config = dict(
    hidden_size=512,
    num_key_value_heads=8,
    rope_theta=10000.0,
    bias='none',
    tie_word_embeddings=True,
    init_std_qkv=0.0219,
    init_std_o=0.0043,
    init_std_up=0.0219,
    beta1=0.9,
    max_grad_norm=1.0,
    doc_mask=True,
)
MLP neurons of a small language model. Each row is named by its layer, matrix (gate and up: input weights) and neuron, and shows model dimensions 32-159. Each number is 128 + 24 x the weight over its row's rms, rounded and kept within 0 to 255. A neuron's up and down rows have the sign that makes its largest values positive.
Before each neuron's rows is what it responds to, as a language model described it from the Wikipedia text at the highest values.

Responds to: Political party names. Party names in election result tables and infoboxes, such as Democratic, Liberal, Bharatiya; weaker, scattered hits on not, of and table cells.
L3.gate497 [149 102 122 116  69 107 108 128 135  75 125 153 113 173 114 146 134 164 134 140 104 119 144 113 119 135 125  55 137 132 132 115 118 138 114 140 154 154 113 105 141 115 137 126 117  95 127 122 157 153 136 174 141 145 137 141 112 100 131 123 103 150 138 123 145 142 102 133 140 101 134 151  76 176 123 118  96  55 138 147 171 132 116 136  88 129 101 128 107 151  93 148 103  86  89 117 166 148 111 162 131 168 110 170 153 163 121 108 117  79 114 115 156 101  99 113  96  78 144 131 117 122 155 183 153 148 123  89]
L3.up497 [145 124 123 138 118 151 132 112 119 118 115 125 123 143 134 140 130 141 108 142 141 111  98 147 117  89 120 135 155 129 114 111 165 138 139 145  94 129 127  97 157 159  84 139 138 128 137 102 167 183 129 165 143  74 147 116  99  96 169 105 144 107 119 130 133 173 115 149 129 136 138 136 100 160 113 138 145 128 141 147 126 147 109 154 129 178 118 119 107 149 124 112  93 135 177 150 143 115 124 117 126 138 145 149  94 105 126 122 119 123 153 105 144  97  70  95 154 141 155 192 118 137 133 126 115  93 114 145]

Responds to: Spatial/directional prepositions. Prepositions introducing a place, container or path after a verb or noun, especially physical motion, e.g. out of, under, through, in, to.
L4.gate78 [142  65 166 122 142 168 115 137 148 130 129 142 122 127 147  81 164 132 136 132 139 116 117 106 100 124 105  89 119 102 151 142 112 155 123  43 135 135 168 122 100  91 136  75 152 138 142  84  99 134 136 143 128 160 142 122 117 174  95 170 113 117 138 184 147 156 133 105 121 104 123 128 153 121 137  93 121 138 157  91 164 126 126 114 141 167 109 147  97 142 125  97 107 174 135 149 114  96 135 150 145 128  93 115 122 127 136 121 128 149 158 100 148 116 138 148 136 127 104 188 111 143 125 136 145 136 128 161]
L4.up78 [110 135  86 125  92 103 134  99 138 118 102 156 113 172  91  80 150  80  94 133 112  95  91 143 100 157 121 109 111  93 106 107 117 111 126  96 126 138 142 127 144 113 136  99 138 161 102 158 108  68 116 147 161 112 106 108  96 117 125 118 153 137 141 126 133  94 123 164 129 142 148 121 153 175 145 120 134 111 165 138 147 121 148 163 124 162 106 107 151 151 118 177  96 131 150 101 106  99  98  70 117 143 138 130 130 159 116 132  87 138 122 105 101 125 130 121 148 142 122  97  93  92 161  77 107 169 124  94]

Responds to: Name-initial word pieces. First piece of a multi-token proper name or title, often a foreign article or capital fragment after |, newline or dash: El(ron), Le (Voleur), L(emieux).
L4.gate622 [129 125 171 155 122 161  91 133 140  89 137  97 123 137  98  87 129 120  92 135 144 131 105 117 133 129 123 174 139 127 143 129  78 113 115 105 130 160 119 104 123 133 157 130 151 107 156 126 160  94 122 142 103 155  92 148 113 161 136 170 127  93 112 142 102 126 129 152 166 106 166  86 137 176 120  97 127 133 130 151 138 139 134 153 122 142 151 134 115  83 117 138 152 135 105 122 122 145  88 115 128 128 134 117 120 128 132 132 105 121 136  67  93 162 117 138 148 106 115 100 150 155 122 154 138 142 157 111]
L4.up622 [141 135 129 152 131 114 140 129  97 126 139 166 125 180 132  89 138 132  64 157 114 127 173 123  68 115 114 100 131 126 117 144 107  99 142 117  88 115 154 142 148 155 116 155 134 156 114  80 103 131 127 187 170 116 123 151 112 133 146 155 145 184 117  80  95 106 103 132 111 144 134 164 130 121  93 125 186 166 107 106 127 112 157 137 117 120 119 133 115 157 117 138 131 116 128 133 137  94 112 160 104  98 102  75 157 138 153 154  92 126 118 143 130 100 145 162 122  97  96 130 182 134 149 152 148  74 142 110]

Responds to: Name-opening word pieces. First piece of a capitalized multi-token proper name, often a Romance article or prefix, in tables, lists and titles, e.g. La Roue, Le|esburg, El|iteserien.
L3.gate1633 [142 171 115 165 121 103 156 132 118 134 170 126 108 151 109 113 130 145 124 145 139 139 102 128 122 120 159 169 110 147 130 132 126 109  66 111 122 117 133 103 158 126  96 122 120 112 167 121 115 130 131 169  92  61 107 142 133 128 133 184 144 178 133 128  83 125 128 131 145 136 143 119 156 126 107 105 109 117  65 127 121  74 113 139 109 138 140 130 112 102 112 164 119 109 163 117 108  95 140 140 131 109 116  98 155  81 127  68 115 141 127  96 160  96 107 151 128 114  93 139 123  78 130 104 119 138  90 130]
L3.up1633 [ 92 128 154 141 134 136 108 156 127 136  92 101 148 130 105 129 146  96 129 118 144 126  95 124  92 165 128 100 119 135 131  83 122  94 160 140 141 108  93 134 124 117 115 139 124  80 134 130 162 128  61 129 127 120 109 117 166 107 168 146 114 137 173 119 146 106 154 107 133 121 139 155 108 137 120 143 143 155 114 126 180 150 100 158 120 123  56 133 101 143 117  79 122 115 122 150 119 128 100 118 102 138  96 154 135 144 120 127 126 127 109 152 115 126 128 105 149 148 153 134 132 119 128 142 101 119 139  99]

Responds to: Time spans and history. Second halves of date ranges (–present, –19) and history or timeline words in encyclopedic text, such as early history, oldest, 2001 census.
L6.gate1370 [151 144  90 146 153 114 117 130 104 123 144 164 151 152 117 107  96 146 139 122 107 143 115 155 150  96 155 121 155 153 116 133 136  72 129 142 107 139 167 156 139 116 144 122 161 140 161  79 120 108  79 140 132 164 103 108 170 116 147 152 117 126 121 167 102 141 203 159 135 141 128 124 100  98 123  93  75 150 110 123 146 121 114 165  85 141 134  69 116 142 138 107 141  92 140 138 134 146  99 149 143 128 117 145 154  99 117 140 117 140 129 126 176 135 139 142 120 123 171  59  97  83 147  76 137 141 146 130]
L6.up1370 [141 121 103  97 148 125 161 167 117 115 117  98 109 119 161 141 118 116 138  76 105 137 157 153 164 113 140 157 135 139 145 119 137 148 134 154 111 180 142 119 138 157  94 141 148 159 134  98 149  83 139 105 120 143 138  87 140 141 157 125 147 128  92 135 118 106 123 103 130 149 136 107 127 121 141 141 106 127 120 125 166  86 129 117 117 138 130 139 140 173 130 106 102 133  88 119 133 127 108 118 101 146 167 139 150  87 121 128 156 116 157 145 118 137 138 154 131 140  77  62 116  92  96  63 100 118 140 161]

Responds to: Mid-clause narrative continuation. Words continuing an action mid-clause in narrative event accounts, often articles, prepositions or possessives after a verb, e.g. out of his, hit her in the.
L6.gate1050 [140 157 105 160 142 160  94 147 151 152 130 141 118 109 152  80 122 163 152 147 101 124 100 100 155  89 135 137 128 151 108 130 126 133 131 140 153 148 108 133 114 112 142 101 122 103 149 134  96 107 102 146 130 169  86  82 103 117 125 147 103 184 142 131 128 160 147 120 155 135 148  69 142 126 141 123 138 169 145 131 157  94 121 127 132 160  85 151 108 108 112 129 122 125 166 117 168 153 132 132 136 108 113 111 135 130 128  81 136 122 125 101 141 119 154 162 104 158 141 160 158  85 124 150 113 145 151 144]
L6.up1050 [168  99 134 120 114 118 123 131 111 179 160 155 131 137 141 147 133 144 127 156 133 157 134 160 124 122  95 134 140 143  99 155 112 154  94 147 103 158 133 150  92 146 113 130 120  96 139 155 159 100 159 179 125 138 138 141 117 154 131 106 164  36 139 182 137 163 161  78 131 159 141 128 169 140 119 137 154 131 157 122 113 162 142 120 122 133 108 131 165 101 146 156  76 141 161 140 151  96 203 123 130 102  98 151 136 147 138 105 121 148  84  78 104 109 114 141 109 179 115 173 103 123 103 132 126 132 123 124]

Responds to: Table dates and name pieces. Month names after a day number in table date cells (21 August 2010, 7 April), plus early word pieces of multi-token proper names (Cranbrook, ZAZ-968, FINRA).
L4.gate237 [126  99 137 133 128 120 134 140 134 139 106  86 114  92 145  64 118 109 141 127 147 138 113 163 103 110 118 130 136 139 124 134 105 162 157 198 158 133 177 129 160 107 119 100  93 149 167  99 155 151 119 103 153  94 104 135 138 113 158 136 180 113 196 139 108 135 140 111 114 110  95 104 127 141 141 182 165 132 127 136 162 143  78 135 149 145 101  97 151 122 115 110 120 143 151 125 139 123 128 107 107 163 140 135 149  92 121 135 169 120 135 117 143 137 130 127  75 141 116  96 136 106 119 116 114 143 103 109]
L4.up237 [139 142 107 122 133 119 150 113 136 152 139 125 150 118 140 149 114  97  99 164  97 109  51 146  71 115 173 106 153 155  94 128 119 116 109 146 124 147 108 145 112 100 110 122 123 111 117 111 109 149 112 163 114 146 137 120 105  81 161 177 124 152 151 176 136 130 184 166 138  89 177 144 143 150 145 132 152 194 142  97 107 104  96 109 158  85 133 116 112 102 118 149 133 133 118 110 132  77 149 171 114 121  97 143 116 117 129 141 103 139 108 152 152 141 100 149  85 137 108 169 122 182 115 110 138 149  90 141]

Responds to: Table cell contents. First token inside a wiki-table cell right after a pipe, often blank, a dash or a short value (—, x, 0–2, M), plus blanks after "Chinese:" name labels.
L3.gate1350 [119 146 122 162 124 131 154 188 124 120 181 132 153 137 126 131 135 133 197 160 115 143 121 153 105 141 109 104 128 123 146  95 158 101 128 170 126 158 123 108 155 120 113 134 148 101 116 150  95 149 117 125 119 172 114 134 128 146  86 151  89 130 104 132  89 133 173 129 123 128 130 110 138 134 131  95 140 123 107 126 157 127 129 126 149  75 120  97 140 105 143 145 139 108 105 106 142 125 164 125 132 111 142 107 225  95 136 159 103 146 120 157  82 153 130 156 122  95 126 116 135 123 121 190 143 120  67 160]
L3.up1350 [162 155 121 127 131 126 163 162 105 117 144 145 171 130 113 126 128 109 184 148 169 109 112 119  77 173 148 133  91 169 145 115 138 144  65 131 131 121  88 107 133  94  93 175 103 130  95 115 106 161 133 103  99  80 140  98 128 105  86 137 146 181 121 132 148 142 106 143 115 144 148 132 109 142 113 126 126 193 139  81 132 108 132 103 127 130  85 127 190 120 128 148  86 146 101 149 177 151 154 174  96 143 129 109 144 154 129 136 152  84 132 152 155 135 122 152 116  96 162 120  83  98 127 146 117 130 145 128]

Responds to: Word-initial capital fragments. Opening capital letter or first piece of a split proper noun or term, mainly G, F or Car, at line starts, after "(" or hyphens; also Railway/Railroad.
L6.gate1919 [129 161  87 116  95 111 104 123 138 139 139 147 105 118 126 137 139 160 159 147 149  98 121 146 130 165  86  93 149 134 130 122 129 132  99 156 173 130 109 130 173 146 128 125 136 131 144 156 161 134 114 122 132 120 136 108 138 122  90 136 139 115  99  90 146 132 168 120 186 129 146 153 152 128 117 161 137 113 131 115 103 104  75 105 108  93 100 141 140 116  95 134 112 101 116 153 120 180 128 115 163 126  85 117 123  96 122 137 187 134 149 126 178 124 129 111 149 115 137 139 101 120 123 132 114 169 155 104]
L6.up1919 [132 126 112 115 149 149 143 157 166 155 159 159 202 113 111 174  88 122 171 153 164 107 112 108 118 107  80 168 128 152 125 128 122 118  81 127 113 120 156 121 153 138 129 151 124 104 141 185  94 118 113  97 103 145 122 106 148 117 144 137 163  95 107 165 130 123 127 144 155 147  90 161 130 107  89  59 158 108 141  91 124 121 121 115 111 160 161 140 128 143 140 104 156 117 168 139  97 112  72 115 122 131 171  66 162  93 133 132 135 149  87 125 126  79 120 121  93 124 132 148 137 107 126 132 148 143 119  98]

Responds to: Word-initial G fragments. First piece of a word split into subwords, mostly a capital or lowercase G, at the start of quoted titles, names or table cells, as in "G|undello", "g|ustatory", G|auahar, also "B|ateaux".
L3.gate1288 [155  89 117  99 117 122 115 155 129 162 121 167 113 117 138 125 165 118 185 107 103 134 125 128 126  86 120 120 118 137 142 143 103  83 130 145 141 135 121  81 103 130 145 145 144  95 166 147 148 133 138 143 103 111 136 167  95 137 133 105 129 133 164  61  93 111  97 120 147 123 161 101 110 127 124 103 146 135 154 122 159 114  74 129  97 151 160 141 147 144 170 127 118 124 171 165 115 148 126  62 104 135 137  91 145 107 107 158 118 130 161 120 100 126 145 139 120 123 124 141 138 111 123 159 119 109 127  96]
L3.up1288 [132 128 158 144  96 147 106 166 101 156 135 112 159 132  99  94 111 133 116 150 122 106 133 142 126 102 150 151 112 134 137 126 148 157 141 126 114 144 141 137 114 100 156  84 120 144 167 129 110 170 114 101 113 129 116 127 156 130 111 167 116 158 147 115 118 133 150 149 113  84 109  74 139 112 130  92 158  75 123 137 114 111 125 145 102 131 134 105 119 163  97  88 174 123 117 102 171 151 142 103 135 111 118 147 154 149 141 149 173 135 156 129 156 115 146 115 111 121 168  99 131 160 139 132 162 121 135 124]

Responds to: Empty table cell. A blank space token forming an empty cell between pipe separators in Wikipedia tables, often the last cell before a line break.
L4.gate777 [121 139  99 132 122 144 166 156 172  85 139 174 126 148 184 156 173 167 128 140 106 138  70 120 103 149  91 139 118 129 132 111 128 126 144 106 148 120 121 142 120  90 125 160 132 178 127 126 113 105 176 149 207 149  97 109  87 124 126 155 101 119 126 143 145  99 128 143 147 107 165 107 153  99 146 134 174 165 113 119 152 164 121 136 130 115 111  84 126 137 101  89 156  79 183 117 125 106 145 125 114 122  93 124  87 141 135 111 166  98 130 121 111 134 111 127 109 143 147 166 130 135 135 145 135 155 115 133]
L4.up777 [153 141 100 155 119 115 114 106 115 117 147 141 119 111 145 129 150 134 112 155 121 137 184 165  94 166 168 113  65 158 161 158 123 155 147 124 172 110 113 161 150 147 155 124 145 106 121 118  70 178 135 130 141 136 148 135 158 109 174 105 126 146 147 115 145 167 148 176 131  60 136 113 144 128 147 136 144 129 143 118  51  72 161 105 136 117 124  91 118 123 106 206 125 112 122 154 119 164  97 129 165 123 124 159 138 130 121 165 124 129 163 142 136 110 126 118 136 116 151 102  84 115 133 148 114 108 140 125]

Responds to: Mid-word subword fragments. Early or middle word pieces inside a split word, mostly in proper names, foreign titles and song titles, such as p-inc-er, T-ass-i, L'A-uber-ge.
L6.gate196 [158  99 113 125 163  90 185 122 132 126 145 126 102 145 164 143 120 139  97 116 139 133 134  84 134 107 125 121  75 115 120 145  59 176 131 117 147 139  97 118 135 132 162 149 140 108 136 161  92 139 128 107 121  77 113 114  80 109 109 143 131 175 135 150 105 129 131 177 122 108 175 100 142 141 139  92 155 128 140 147 153  99  86 110  75  79 112 105 120 110 115 129 116 128  93  75 142 102 129 124 125  77 124 103 130 151 123 138 134 131 172 145 164 113 133 112 114 135  91 152 116 113 167 111 123 105 122 159]
L6.up196 [174 142 140 116 136 116  99 138 147  81 138 107 137 118  58 129  97 110 155 161 136 165  90 114 139 130 120  95 132 148 142  81 119 142 139 105 156 106 129 138 141 139 101 156 143 115 110 153 113 136  78 136 127 128 139 180 165 143 123 123 134 113 126 114 130 152 123 139 144 146 120 129 139 132  75 131 140 130 169  84 121  94 167 138 140 113 102 118  93 182 115 155 113 100 109 110 102 120  97 150  76  97 124 156 119 170 115 115 159 138 130 113 134 126 143 151 140 105 151 141 121 144  92 137 117 157 153 130]

Responds to: Election and officeholder tables. Cell-separator pipes, dates, party names and result words in election and officeholder tables, plus political titles in prose: "Republican hold", "Democratic", "opposition leader".
L6.gate797 [164 133  96 127 135 142 142  78 148 142 130 104 151  95 191 117 109 177 115 108 154 147 136 136 156  87 162 103 118 122 157 113 145 149 112 138 164 133  96 138 106 133 144 116 144 113 132  68  92 132 112 137 118 118 140  95 149  86  89 124 125 145 134 127 145 136 158 121 130 136 138 145 143 126  99 120 125 115 147 111 161 109 135 113 141 144 110 113 171  90 121 146  82 145 130 175 153 136  83 155 163 131 129  99 131 134 153 145 121  93 152  93 175 111 111 129 112 115  80 142 153 130 128  99  80 114 159 105]
L6.up797 [150 128 146 152 170 114 138 134 128 166 114 122 116  78 161 137 118  92 150 102 129 141 126 150 136 103 137 121 115 103 133 110 108 132 107 116 103 167  66  98 163 127 102  96 155 113 108 144  90 134 129 131 162 133 101 132 171 101  93 141 144 172  87  93 126 144 146 120 140 110 163 121 155 145 119  71  86 106 140 108 112 101 142 155 169 128 156 135 138 180 140 105 138  84 112 118 148 112  98 140 146 137 170 149 118 132 149  94 122 115 114 142 126 144 178 154 158 155 134 172 124  73 119 129  94 102 148 103]

Responds to: Word-initial fragment after breaks. First subword piece of a capitalized word opening a new line or paragraph, often St, B, G, F, as in St|ephen, St|atue, B|arbara; occasionally after a quote mark or parenthesis.
L4.gate1036 [155 152 126  85 123 149 152 152 154 160 164 165 119 139 123 133 141  96 137 170 157 124  86 135 183  89 168 124 132  95 145 146 121 115 126 151 137  99 153 111  94 151 148  81 168 105 146 115 171 140 121 143 103 124 119 135 121 186 166 124  78 106 162 130 180 122 162 130 119 137 112 112 132 117  96 122 114 126  66 147 105 148 121 142 122 119 108 165 111 155 158 124 167  89  74  91 171 140 161  99 139  92 135 124 156 149 112 134 108 150 137 131 162 153 119 103 141 110 135 101 171  66 133 111 142 111 143 123]
L4.up1036 [144 143 134 129 101  89 125 135 122 174 133 105 111 109 104  90 124 156 147 120 165 102 116 112 131 140 109 178 153 140 148 134 156 131 119 143 167  99 113 106 142 147 149 128 137 120 152 155 115 163 125 178 131 170  96 136 144 155 111 125 115 129 118 156 147  89 149 140 133  97 135 162 139 153 120  96 119 133 154 111 105  84  83 152 122  75  96 105 111 129 124  90 103 121 114 109 130 123 104 148 126  93 116 134 147 142 117 139 118 114 122  85  92 111  97 130 156 103 136 148 121 113 130 132 149 131 141 157]

Responds to: Table numbers and name pieces. Small numbers starting a table cell or score after a pipe or dash (L 13–14, squad number 10, catches 8/–), plus occasional mid-word name fragments (Dhurjati, Tukhachevsky).
L6.gate226 [164 154  91 156 146 138 157 137  93 126 110 166  89 170 154 136 122 111  84 133  70 140 139 122 103 162 146 119 138 124  99 124 101 104 138 164 142 154 146  98  94 106 114  94 114 133 127 115 104 178 145 103  76 135 158 105 111  94 127 104  93 135 146 118 143  91 133 145 157  94 149 133 130 156 123 187 115  94 145 127  92 113  83 117 104 112 153 159  91 137 120 156  95 129 105 163 142 127 110 124 155 135 130 143 104 125 133  89 170 115 135 115 172 129 104  98 151 113 139 123 125 104 132 108 122 135 168 156]
L6.up226 [ 87 117  82 143 132 165 106 166 147 154 126 193 134 130 145 159 146 160  95 117  78 123 153 127 159 149 140 165 118 129 150 108 127 116 110 183 143 164 151 139  77 126 124 133 126 111 162 114 168 123  67  96 148 182 114 128 142 115 134  82 132 127 113 109 132 149 151 104 103 105 144 113 156 145 150 163 134 120 132 107 131  77 105 154 116 145 155 113 138 132 121 154 102 112 134  98 110 149 149 116 176 116 154 101 118 107 127 110 146 118  84 139  91 133 160 143 120 178  93  95 116 111 174 141 139 133 118 136]

Responds to: Word-initial pieces in tables. The first piece of a number, foreign name or line start in tables, infoboxes and lists, such as "17" in KuHa 1750, "M" in (MAC) or Metro, and "-" before Born.
L3.gate1342 [122 126 109 127 129 146 124 147 142 134 122 174 140 109 100 147 140 116 144 133 100 117 134 182  82 107 119 140 123 136 116 129 142 133 150 138 162 137 159  81  73 130 147 103 158 105 133 125 114 130 172  83 105 123 147 171 130 151 123 106 111 145 156 133 124  88 130  97 139 120 138 149 137  85 123 128 111 114 125 125  98 132 133 135 108 100 139 136 115 120 114 126 102 142 153 140 115 155 108 119 175 116  85  99 124 139 134 132 158 143 181 148 163 107 154 146 137 114 120  96 126 120 151 148 165 144 105 151]
L3.up1342 [ 72 131 137  99 117 153  91 135 128 125 103 147 173 101  99 115 134 137 133 137 113 133 107 105 138 104 145 133 109 174  95 105  91 145 122 131 144 127 149  96 102 140 161 112 114  93 146  96 104 137 133 100  99 139 120 131 115 100  92 128 139 131  89 114 159 137 151 161 136 138 136 163 103 143 137 121  77 133 105  75 115 164 172 112 110 114 129 156 106 120 156 147 136 155 161 156 166 164 145 110 109 129 142 147 132  89  84  96 119 108  97 148 124 143 115 120 101 130 117 135 138 179 145 174 141  82 122 110]

Responds to: Level and position modifiers. Modifiers of level, rank or time placed before a noun, often after "the", such as highest, lower, upper, late, National; also some numbers in tables and dates.
L4.gate1776 [ 74 177 116 107 108 102 133 103 134 115 134 119 118 178 134 166 167 133 167  67 138 140  93 106 131 113 177 159 123 114 139 150 131 126 143  99 153 113 136 121 148 101 169 134 131 118 151 139 116 120 120 171 120 142 138 116 158 106 101 124  97 106 121 140 154 173 131 128 115 126 135 123  77 112 113 107 138 124 140 149 160 131 105  95 130 111 142  99 107 103 129 115 134 145 136 138 121 153 134 156 178 131 120 102 127 161 129 136 119 119 126 137 145 110 132 123 116 110 111 154 147 142  90 166 145 137 109 107]
L4.up1776 [120 160 114 172 112 128 154 108 138 162 137 116 145 161 119 140 120 146 125  94 153 109 122 158 118 103 179 165  97 120  92 109 111 153  97 156 115 122 158  96 153 135  98 150 115 142 122 115 117 132 150 130 137 111 131 102 140 130  85  76 105  84 179 181 137 146 151 160 131 108 145 147 116  96 132 138  92 128 138 143 135 128 145 107 153 133 122 117 132 152  94 120 164 132 135 148 108 121 104 145 193 108 155 116 122 125 137 115 162 117 128 138 124 137 174 161 168 126 113  86 176  91 150 203 161 101 164 117]

Responds to: Level-modifier adjectives. Mostly first words of noun compounds giving rank or level, such as lower-ranked, upper-class, higher level, Prime Minister, Upper Member, public safety.
L6.gate580 [100 171 120  93 120 143 114 118 124 115  99 155 104 142 178 130 123 117 115 156 131 149 101 120 105 136 177 122 116 122  99 163  82 158  93 109 147 104 104 145 177 157 137 147 132 135 148 118 124 127  70 117 140 149 168 130 108 106 116 166  84 119 127 132 143 164 131 149 142 115 133 146 129 148 137 132 143 113 132 134 125 120 141  97 119 154  66  90 156 131 100  99 100 139 148 139 144 165 107 126 123 112 133  92 118 124 138  92 160 122 135 105 144 148 105 121  69 128 166 130 147 137 116 136 136 124 141  53]
L6.up580 [133 152 145 125 136 138  99 160 149 141 179 173 108 121 130 112  98 143 103 144 126 175 109 131 118 125 144 161 172 108 158 159 123 121 142 150 138 122 121 159 141 144 132 128 124 176 132 153 117 132 168 133 132  81 160 138 104 132 145 125  74 174 152 175 149 151 125  75 153 158 155 104 137 151  90 130 119 164 151 114  93 122 109 125 115 106  83  78 115 153 134 118 140 100 109 107 156 144 109 151 137 164 108 128 136 156 123 129 197 132 131 154 104 118 122 135 111 167 149  92 146 121  81 143 147  68 122 108]

Responds to: Main action verbs. Main action verbs (often transitive) right after to, and, or a subject noun in narrative prose, e.g. took (place/part/command), helped, raised, draw, destroying.
L3.gate1414 [ 82 120 102 148 123 170  95 142 156 129 116 166 142 116 159 150 138 146 139 108 134 146 129 105 149 112 140 109  94 100 128 134 161 121 108 119  82 136 135 138  94 150 165 135 145 149 123 130  99  98 131 141 133 168 125 117 154 135 138 130 115 128 134 123 153  96 140 149 163 104  82 125 137 128  73 105 119 130 148 135 159 107 107 126 127  93  90  92 148 134 114 121 106 152 165 145 145 121 137 122 152 107 119 135 116 160 114  97 169  94 152 143 109 104 100 105 104 146 165 167 123 109 150 162 119 119 121  99]
L3.up1414 [115 146 118 156 150 171 107 115 110 115 116 118 108 149 137 108  85 178 113 144 164  99 115 107 113 110 153  95 106 145 101 105 154 145  95 102  97 113 136 178 102 130 148  99 119  90  99 155 126 145 112 119 110 135 104 106 140 185 133 114 140 119 116 161 136  77 106 142 129 137 110 155 178 110 117 107 140 146 138  95 125 129  76 147  99 108 139 144 107 152 126 159  91 142 131 147 122 126 127 129 152 105  78 121 125 131  98 129 134 114 127 109 119 115 117 105 123 121 143 138 156 174 123 117 105 166 184 168]